Weights of a small GPT-style language model, trained from scratch on English Wikipedia.
Size: 9 layers, vocabulary 7874, 11.6M parameters.
MLP neurons of a small language model. Each row is named by its layer, matrix (down: output weights) and neuron, and shows model dimensions 32-127. Each number is 200 + 20 x the weight over its row's rms, rounded and kept within 0 to 999. A neuron's up and down rows have the sign that makes its largest values positive.
Before each neuron's rows is what it responds to, as a language model described it from the Wikipedia text at the highest values.

Mid-word and number continuations
L5.down318,222,212,199,214,175,188,202,239,202,247,226,210,165,202,146,191,213,198,212,176,186,198,172,174,190,207,206,210,209,197,197,192,221,203,212,190,196,204,195,224,175,196,211,219,185,211,195,235,202,189,168,172,172,197,191,185,204,194,183,226,208,191,218,212,199,208,194,198,183,207,234,178,219,218,221,213,210,165,201,190,212,191,180,160,186,160,177,196,181,228,221,221,202,175,165,207

"all" and word starts
L5.down45,191,157,217,192,213,214,216,220,185,230,190,245,219,181,215,239,186,200,220,196,243,179,190,197,205,206,163,208,197,209,201,196,181,201,211,206,203,187,165,221,196,168,197,208,185,201,179,222,163,175,196,162,187,188,222,196,195,226,193,193,214,207,209,173,212,184,215,190,212,216,213,181,191,202,188,191,199,208,230,209,181,199,181,206,179,212,206,183,189,166,235,215,236,234,248,194

Mid-word continuation pieces
L2.down949,198,218,212,193,247,207,228,206,219,186,207,156,227,190,178,234,242,245,221,209,215,215,170,186,188,195,171,222,203,174,201,198,167,217,185,172,204,203,200,184,202,181,188,193,190,210,174,187,216,247,180,217,189,190,211,185,225,220,207,205,190,188,230,184,193,175,213,170,239,208,193,199,183,207,249,196,190,194,192,159,225,233,189,228,198,222,202,171,202,196,216,231,248,194,177,169

Top ranking / word-piece "ult"
L2.down434,189,229,188,193,213,235,216,219,217,212,181,161,212,192,189,194,192,193,198,178,177,185,198,259,206,201,216,173,169,206,207,205,197,186,235,169,187,197,175,177,181,215,227,195,183,212,230,219,191,205,245,215,157,196,233,186,203,201,210,182,197,202,216,197,172,210,168,195,194,204,193,218,225,221,211,208,226,184,203,242,207,207,176,205,203,226,186,209,181,222,217,192,209,234,200,192

Predictable template continuations
L5.down118,196,229,194,193,211,233,179,217,170,185,201,218,191,233,180,218,198,171,181,202,239,220,180,212,193,166,170,201,230,200,190,224,182,220,210,190,209,235,160,203,218,176,184,205,202,193,219,223,198,199,228,180,181,192,197,211,175,197,198,205,224,196,195,205,169,194,170,198,175,190,215,193,213,233,199,217,199,219,177,153,158,171,209,206,193,234,230,203,178,207,203,228,190,185,207,205

Structured-data line ends
L2.down242,213,202,212,187,218,201,232,216,210,210,234,222,187,164,192,183,209,206,212,217,203,187,190,193,169,204,214,203,202,222,198,168,170,182,171,215,205,201,173,194,193,212,219,173,216,193,177,221,215,168,196,209,177,197,219,214,204,217,201,205,215,218,176,203,183,185,237,196,175,222,164,184,215,181,217,196,194,222,241,196,182,194,224,189,235,221,192,202,186,166,192,207,179,220,200,209

Mid-word im and program pieces
L2.down704,212,158,210,213,213,167,252,232,171,211,241,213,183,183,199,201,228,229,169,174,188,206,214,212,189,194,210,233,210,206,190,196,218,197,165,180,193,237,183,218,195,238,191,203,220,202,187,185,160,163,203,179,210,169,178,219,197,212,195,170,202,174,197,168,199,223,205,209,164,192,224,184,212,189,226,204,222,205,213,170,195,218,206,196,198,255,151,200,199,194,206,221,196,222,218,202

Wiki section-heading markers
L2.down157,210,209,187,197,201,189,239,178,213,155,200,220,194,193,201,156,195,208,221,178,224,189,216,196,190,167,166,166,180,219,220,191,257,200,167,229,209,234,188,210,182,215,192,199,210,232,186,246,197,209,209,211,214,227,182,187,227,184,218,195,194,187,227,191,192,217,203,201,216,241,208,205,189,199,177,207,190,211,198,204,197,197,181,204,207,229,200,193,183,218,154,174,196,159,254,197

Tables and numeric data
L5.down613,208,189,193,208,224,208,204,191,164,199,230,163,186,205,194,198,178,190,227,190,182,217,196,205,168,202,167,207,202,211,215,228,194,210,230,168,201,222,231,227,196,200,193,181,186,196,201,199,213,197,182,189,162,198,215,192,211,177,161,208,212,209,164,220,241,226,210,243,171,192,190,201,182,207,221,183,180,219,177,238,222,217,189,205,204,158,155,186,241,199,182,212,214,227,201,207

Chart position "number"
L5.down7,223,188,223,220,182,177,184,207,166,212,221,221,205,212,192,156,242,189,209,195,165,183,202,191,200,205,208,204,204,220,208,197,211,192,200,165,198,172,236,229,212,170,183,159,180,209,234,195,198,222,226,217,188,208,201,206,173,205,218,204,210,197,161,179,207,201,188,169,205,179,221,195,240,182,187,218,213,222,207,147,181,172,221,203,198,185,178,185,199,192,179,198,209,215,222,192

Wiki heading closing markers
L3.down906,170,200,181,210,210,205,230,195,198,196,166,197,224,227,212,213,186,228,227,191,169,186,222,205,175,201,165,167,192,189,189,215,191,201,193,175,213,202,202,209,199,219,172,228,228,192,200,196,214,211,212,207,199,216,173,151,200,216,194,203,165,196,205,207,210,195,217,221,222,209,220,206,211,183,161,214,237,200,196,222,207,197,167,177,179,166,237,190,177,180,192,183,220,180,262,230

Formulaic stock-phrase words
L3.down563,159,182,188,182,197,197,215,222,193,191,228,218,184,200,201,199,198,208,194,192,173,191,216,229,229,209,220,201,199,214,202,210,215,195,194,194,207,192,194,198,228,190,186,211,226,226,214,191,216,184,193,225,180,210,176,201,182,172,175,201,196,162,194,214,195,201,201,205,219,183,210,172,206,190,205,185,194,156,204,229,238,205,224,226,178,222,257,200,206,190,207,200,205,195,162,197

Clause-continuation after comma
L5.down245,208,185,212,231,209,208,180,195,184,255,216,153,177,232,205,192,215,180,218,187,186,199,185,233,181,174,237,199,197,196,219,178,215,227,194,199,162,218,202,154,218,217,184,215,173,212,208,208,220,199,197,193,200,156,198,214,186,211,191,198,198,248,190,206,178,190,159,212,214,226,208,218,223,191,182,179,242,215,190,178,205,224,186,178,217,218,192,166,185,225,215,198,217,221,225,230

Wikipedia heading closers
L5.down14,190,185,239,195,240,186,213,212,170,173,165,209,211,227,208,174,243,193,202,175,200,204,205,195,185,200,164,213,184,188,193,236,166,209,186,199,193,203,194,221,190,244,205,173,174,182,196,214,210,205,227,186,183,241,212,186,223,158,196,189,169,214,200,229,234,164,215,176,201,199,175,205,210,193,186,175,214,206,198,224,235,179,187,198,174,223,211,190,221,183,205,237,167,185,236,193

Wh-words starting clauses
L2.down297,200,192,219,206,207,223,230,214,217,218,175,188,192,192,211,172,183,188,217,208,215,199,224,213,199,169,228,202,207,171,187,218,175,228,160,227,212,187,207,211,197,186,184,213,178,195,207,181,195,218,197,218,183,189,229,171,179,157,220,209,178,188,209,157,168,219,203,169,212,169,190,207,186,184,221,212,198,202,207,171,179,217,222,214,217,175,210,216,208,238,206,179,211,182,201,179

Formulaic stats and tables
L3.down598,210,185,197,174,201,203,218,207,218,184,183,168,221,170,212,185,198,205,218,191,222,152,212,217,247,232,206,210,256,190,194,209,214,187,190,185,227,188,205,208,201,258,209,194,181,227,197,200,174,183,217,213,196,183,199,165,158,192,190,181,191,227,183,164,205,187,222,205,197,209,183,184,182,226,195,213,201,211,194,175,237,229,215,183,211,181,229,194,185,183,167,177,215,186,214,171

Predictable word completions
L5.down450,203,193,192,236,220,189,203,202,212,200,204,218,214,217,195,219,194,201,222,170,209,208,213,200,191,187,186,221,199,204,214,198,176,206,187,205,146,177,201,208,214,179,209,222,196,239,196,226,209,191,154,201,197,182,176,205,192,227,191,134,216,213,177,235,179,181,183,194,200,199,205,186,204,185,240,185,205,204,212,179,234,244,187,175,204,170,220,173,218,210,231,170,227,197,174,188

Money-related word stems
L2.down413,250,194,185,176,212,201,207,187,196,201,194,224,226,207,192,196,195,202,203,207,204,203,215,213,185,184,212,191,191,195,187,187,195,189,213,199,220,209,192,182,201,189,207,238,184,180,246,197,212,198,183,190,181,185,197,212,171,192,227,187,166,204,228,209,176,201,210,186,173,169,195,208,197,212,205,223,241,184,220,167,148,225,204,204,211,182,207,199,200,207,195,180,194,202,212,226

Table cell separators
L2.down581,186,205,195,185,170,180,183,189,213,212,203,219,208,212,190,196,179,201,213,206,187,196,227,188,179,171,168,178,214,203,223,218,185,173,256,221,222,202,190,167,182,154,212,175,189,200,212,253,165,202,204,187,220,229,166,200,221,174,213,210,218,198,186,180,190,233,200,213,192,160,234,204,225,182,187,209,169,195,234,209,203,171,187,141,216,185,189,180,216,193,231,191,190,179,206,190

Ordinal and superlative words
L3.down242,189,199,170,190,178,201,217,237,180,170,202,180,214,208,188,175,211,196,207,242,182,207,172,195,233,208,172,216,159,189,213,203,180,213,226,193,178,200,171,219,189,195,203,185,217,213,220,207,194,209,264,193,203,186,239,210,187,196,182,204,183,200,194,166,216,168,154,201,193,188,200,211,185,222,217,173,199,180,200,217,214,203,208,190,207,228,210,219,216,189,162,227,185,172,215,210

Word and compound starts
L5.down224,220,222,196,221,210,237,182,163,167,197,209,190,185,218,199,226,190,225,198,197,206,178,224,192,224,225,200,170,195,209,244,246,185,190,194,193,225,193,218,175,209,247,228,196,188,188,241,188,186,164,212,213,195,207,186,219,170,164,186,196,200,205,200,183,184,191,241,197,189,207,194,242,211,159,223,207,186,198,180,233,237,180,216,244,199,186,243,196,182,217,221,209,227,229,195,200

Name-starting words in tables
L2.down519,216,206,222,193,205,192,180,181,163,192,216,194,219,207,192,235,218,221,225,232,211,203,194,221,206,190,194,184,182,192,232,200,191,219,202,202,175,174,207,228,202,197,240,208,198,193,229,192,182,192,201,178,159,187,207,222,219,184,181,238,170,211,212,157,205,207,201,218,228,220,196,224,229,203,258,184,177,192,208,171,211,199,215,214,201,161,201,183,221,213,206,247,213,203,208,210

Mid-word subword pieces
L3.down300,213,202,159,181,218,205,210,158,206,197,167,216,198,211,176,215,205,178,197,173,236,189,194,200,179,187,199,184,190,230,170,229,201,197,186,213,227,208,184,181,189,214,182,196,190,189,182,183,176,216,197,166,186,197,183,199,181,227,187,244,254,209,196,146,214,194,188,197,193,241,195,220,191,212,176,224,204,237,224,173,192,223,217,226,193,176,200,211,194,242,195,262,198,185,206,225

Table cell pipe separators
L5.down983,208,185,178,189,190,224,196,214,179,175,203,210,184,201,235,191,177,187,211,182,191,212,217,209,193,206,192,175,214,182,204,214,208,206,204,185,206,213,196,177,199,216,195,215,200,231,198,177,203,205,191,207,210,171,204,234,243,206,223,179,209,185,178,195,208,191,207,217,249,200,226,170,218,166,176,212,185,165,214,213,151,201,202,225,210,204,195,163,205,176,170,216,237,245,188,222

Mid-word pieces; adverbs
L5.down196,212,187,214,218,197,169,203,199,200,222,236,223,203,191,188,237,217,210,218,218,207,180,179,218,199,174,217,200,211,211,187,198,211,206,195,154,245,237,193,221,181,207,208,174,203,183,210,181,174,169,178,187,204,244,207,183,206,227,197,223,202,200,161,210,184,183,188,224,200,160,192,170,187,203,165,194,185,208,191,182,190,189,229,188,204,201,194,163,178,206,203,228,207,206,208,194

Relative pronoun clause starts
L3.down509,168,196,218,213,222,237,171,177,201,218,181,197,210,209,195,219,196,217,177,203,172,173,203,195,223,213,197,195,214,200,205,175,189,195,189,212,197,182,186,191,222,207,180,221,178,178,232,224,206,230,206,212,196,209,204,176,180,214,207,207,226,190,197,183,217,219,176,208,185,197,185,203,215,229,180,188,223,206,221,181,203,196,194,171,183,194,181,194,190,200,207,170,211,203,171,191

Plural subject awaiting verb
L5.down253,198,176,225,210,165,210,197,180,204,153,213,204,252,204,210,205,231,180,208,201,209,207,215,158,199,171,199,213,187,253,212,163,223,195,225,231,147,214,186,203,226,241,186,201,234,191,215,232,228,216,190,200,210,219,215,226,216,176,163,230,186,204,194,195,178,209,203,212,209,193,228,216,208,174,212,196,198,190,216,207,196,204,197,224,210,223,181,206,176,217,190,223,223,248,203,206

Mid-word subword fragments
L2.down970,212,220,206,181,191,215,217,198,209,191,228,202,198,215,177,210,175,188,188,211,192,188,212,206,201,234,162,229,232,218,225,223,204,205,199,186,185,171,172,167,187,215,223,172,183,212,223,167,205,196,188,180,201,196,194,207,185,199,231,189,170,231,194,205,209,171,195,190,236,213,207,211,205,194,228,191,200,221,197,188,202,190,191,204,194,213,168,219,206,222,238,208,182,219,202,176

Structured table numbers
L2.down592,232,172,206,235,187,200,203,159,165,178,191,193,187,214,182,200,191,234,192,225,232,187,214,232,195,251,206,196,195,219,214,210,199,188,198,179,207,196,259,175,202,237,185,166,197,236,202,177,211,229,175,207,186,189,227,171,187,230,197,175,191,178,168,186,196,207,204,208,201,197,208,178,218,200,194,194,205,163,214,205,227,201,198,203,211,175,213,180,178,183,213,219,213,231,196,237

Structured-field label openers
L3.down779,225,191,195,185,209,208,223,219,152,179,186,212,213,217,160,185,184,190,195,186,230,217,209,238,176,204,184,202,213,196,221,205,209,187,202,213,191,195,208,217,192,185,230,191,195,193,182,176,177,213,205,199,198,220,189,193,190,175,171,199,230,190,211,196,221,245,204,201,246,173,185,225,217,203,179,213,210,250,203,184,173,248,193,197,202,199,174,186,208,217,201,155,194,170,186,166

Table row-end pipes
L3.down414,170,209,192,188,220,216,210,184,196,180,210,174,165,201,230,205,190,224,171,163,192,215,178,200,174,196,208,199,223,171,213,219,192,184,214,183,189,206,203,179,168,201,245,181,178,206,203,206,209,182,203,191,207,211,226,205,227,161,222,205,199,202,176,232,187,200,174,211,203,208,240,172,204,229,186,199,182,218,227,184,222,189,245,205,212,157,202,181,200,194,208,173,173,215,213,202

Word-initial fragment pieces
L3.down735,231,200,215,204,211,209,198,218,196,176,207,197,172,189,223,191,189,162,192,212,228,217,232,190,194,182,204,236,217,213,219,166,207,206,198,234,204,211,187,179,208,183,176,195,208,217,222,207,202,224,200,199,180,213,163,190,181,242,209,186,166,203,197,217,203,222,201,198,181,186,204,196,228,170,169,209,176,196,224,211,190,205,194,224,187,219,220,203,240,193,177,242,204,228,202,222

Place-name and word fragments
L2.down642,213,200,163,208,216,218,225,228,169,176,186,199,216,208,201,198,177,202,209,172,235,196,190,222,194,203,170,202,209,194,187,219,227,177,190,191,171,198,207,178,241,199,210,187,182,202,209,236,198,174,230,166,172,180,224,231,154,169,213,190,225,210,221,210,214,186,208,202,173,204,186,184,200,211,231,213,231,219,163,173,195,195,220,241,200,184,191,207,150,207,193,173,222,187,237,211

Word-completing suffix pieces
L2.down293,177,237,193,173,237,205,182,193,214,179,170,221,191,186,195,187,201,173,179,191,227,194,183,208,243,191,182,174,139,164,200,187,166,197,212,176,207,203,230,190,218,219,207,214,217,166,197,181,197,197,199,186,186,210,249,191,207,209,244,190,212,188,205,170,201,197,191,180,229,159,184,177,168,203,185,176,230,214,186,170,203,207,193,198,216,187,151,207,187,224,218,177,210,156,190,239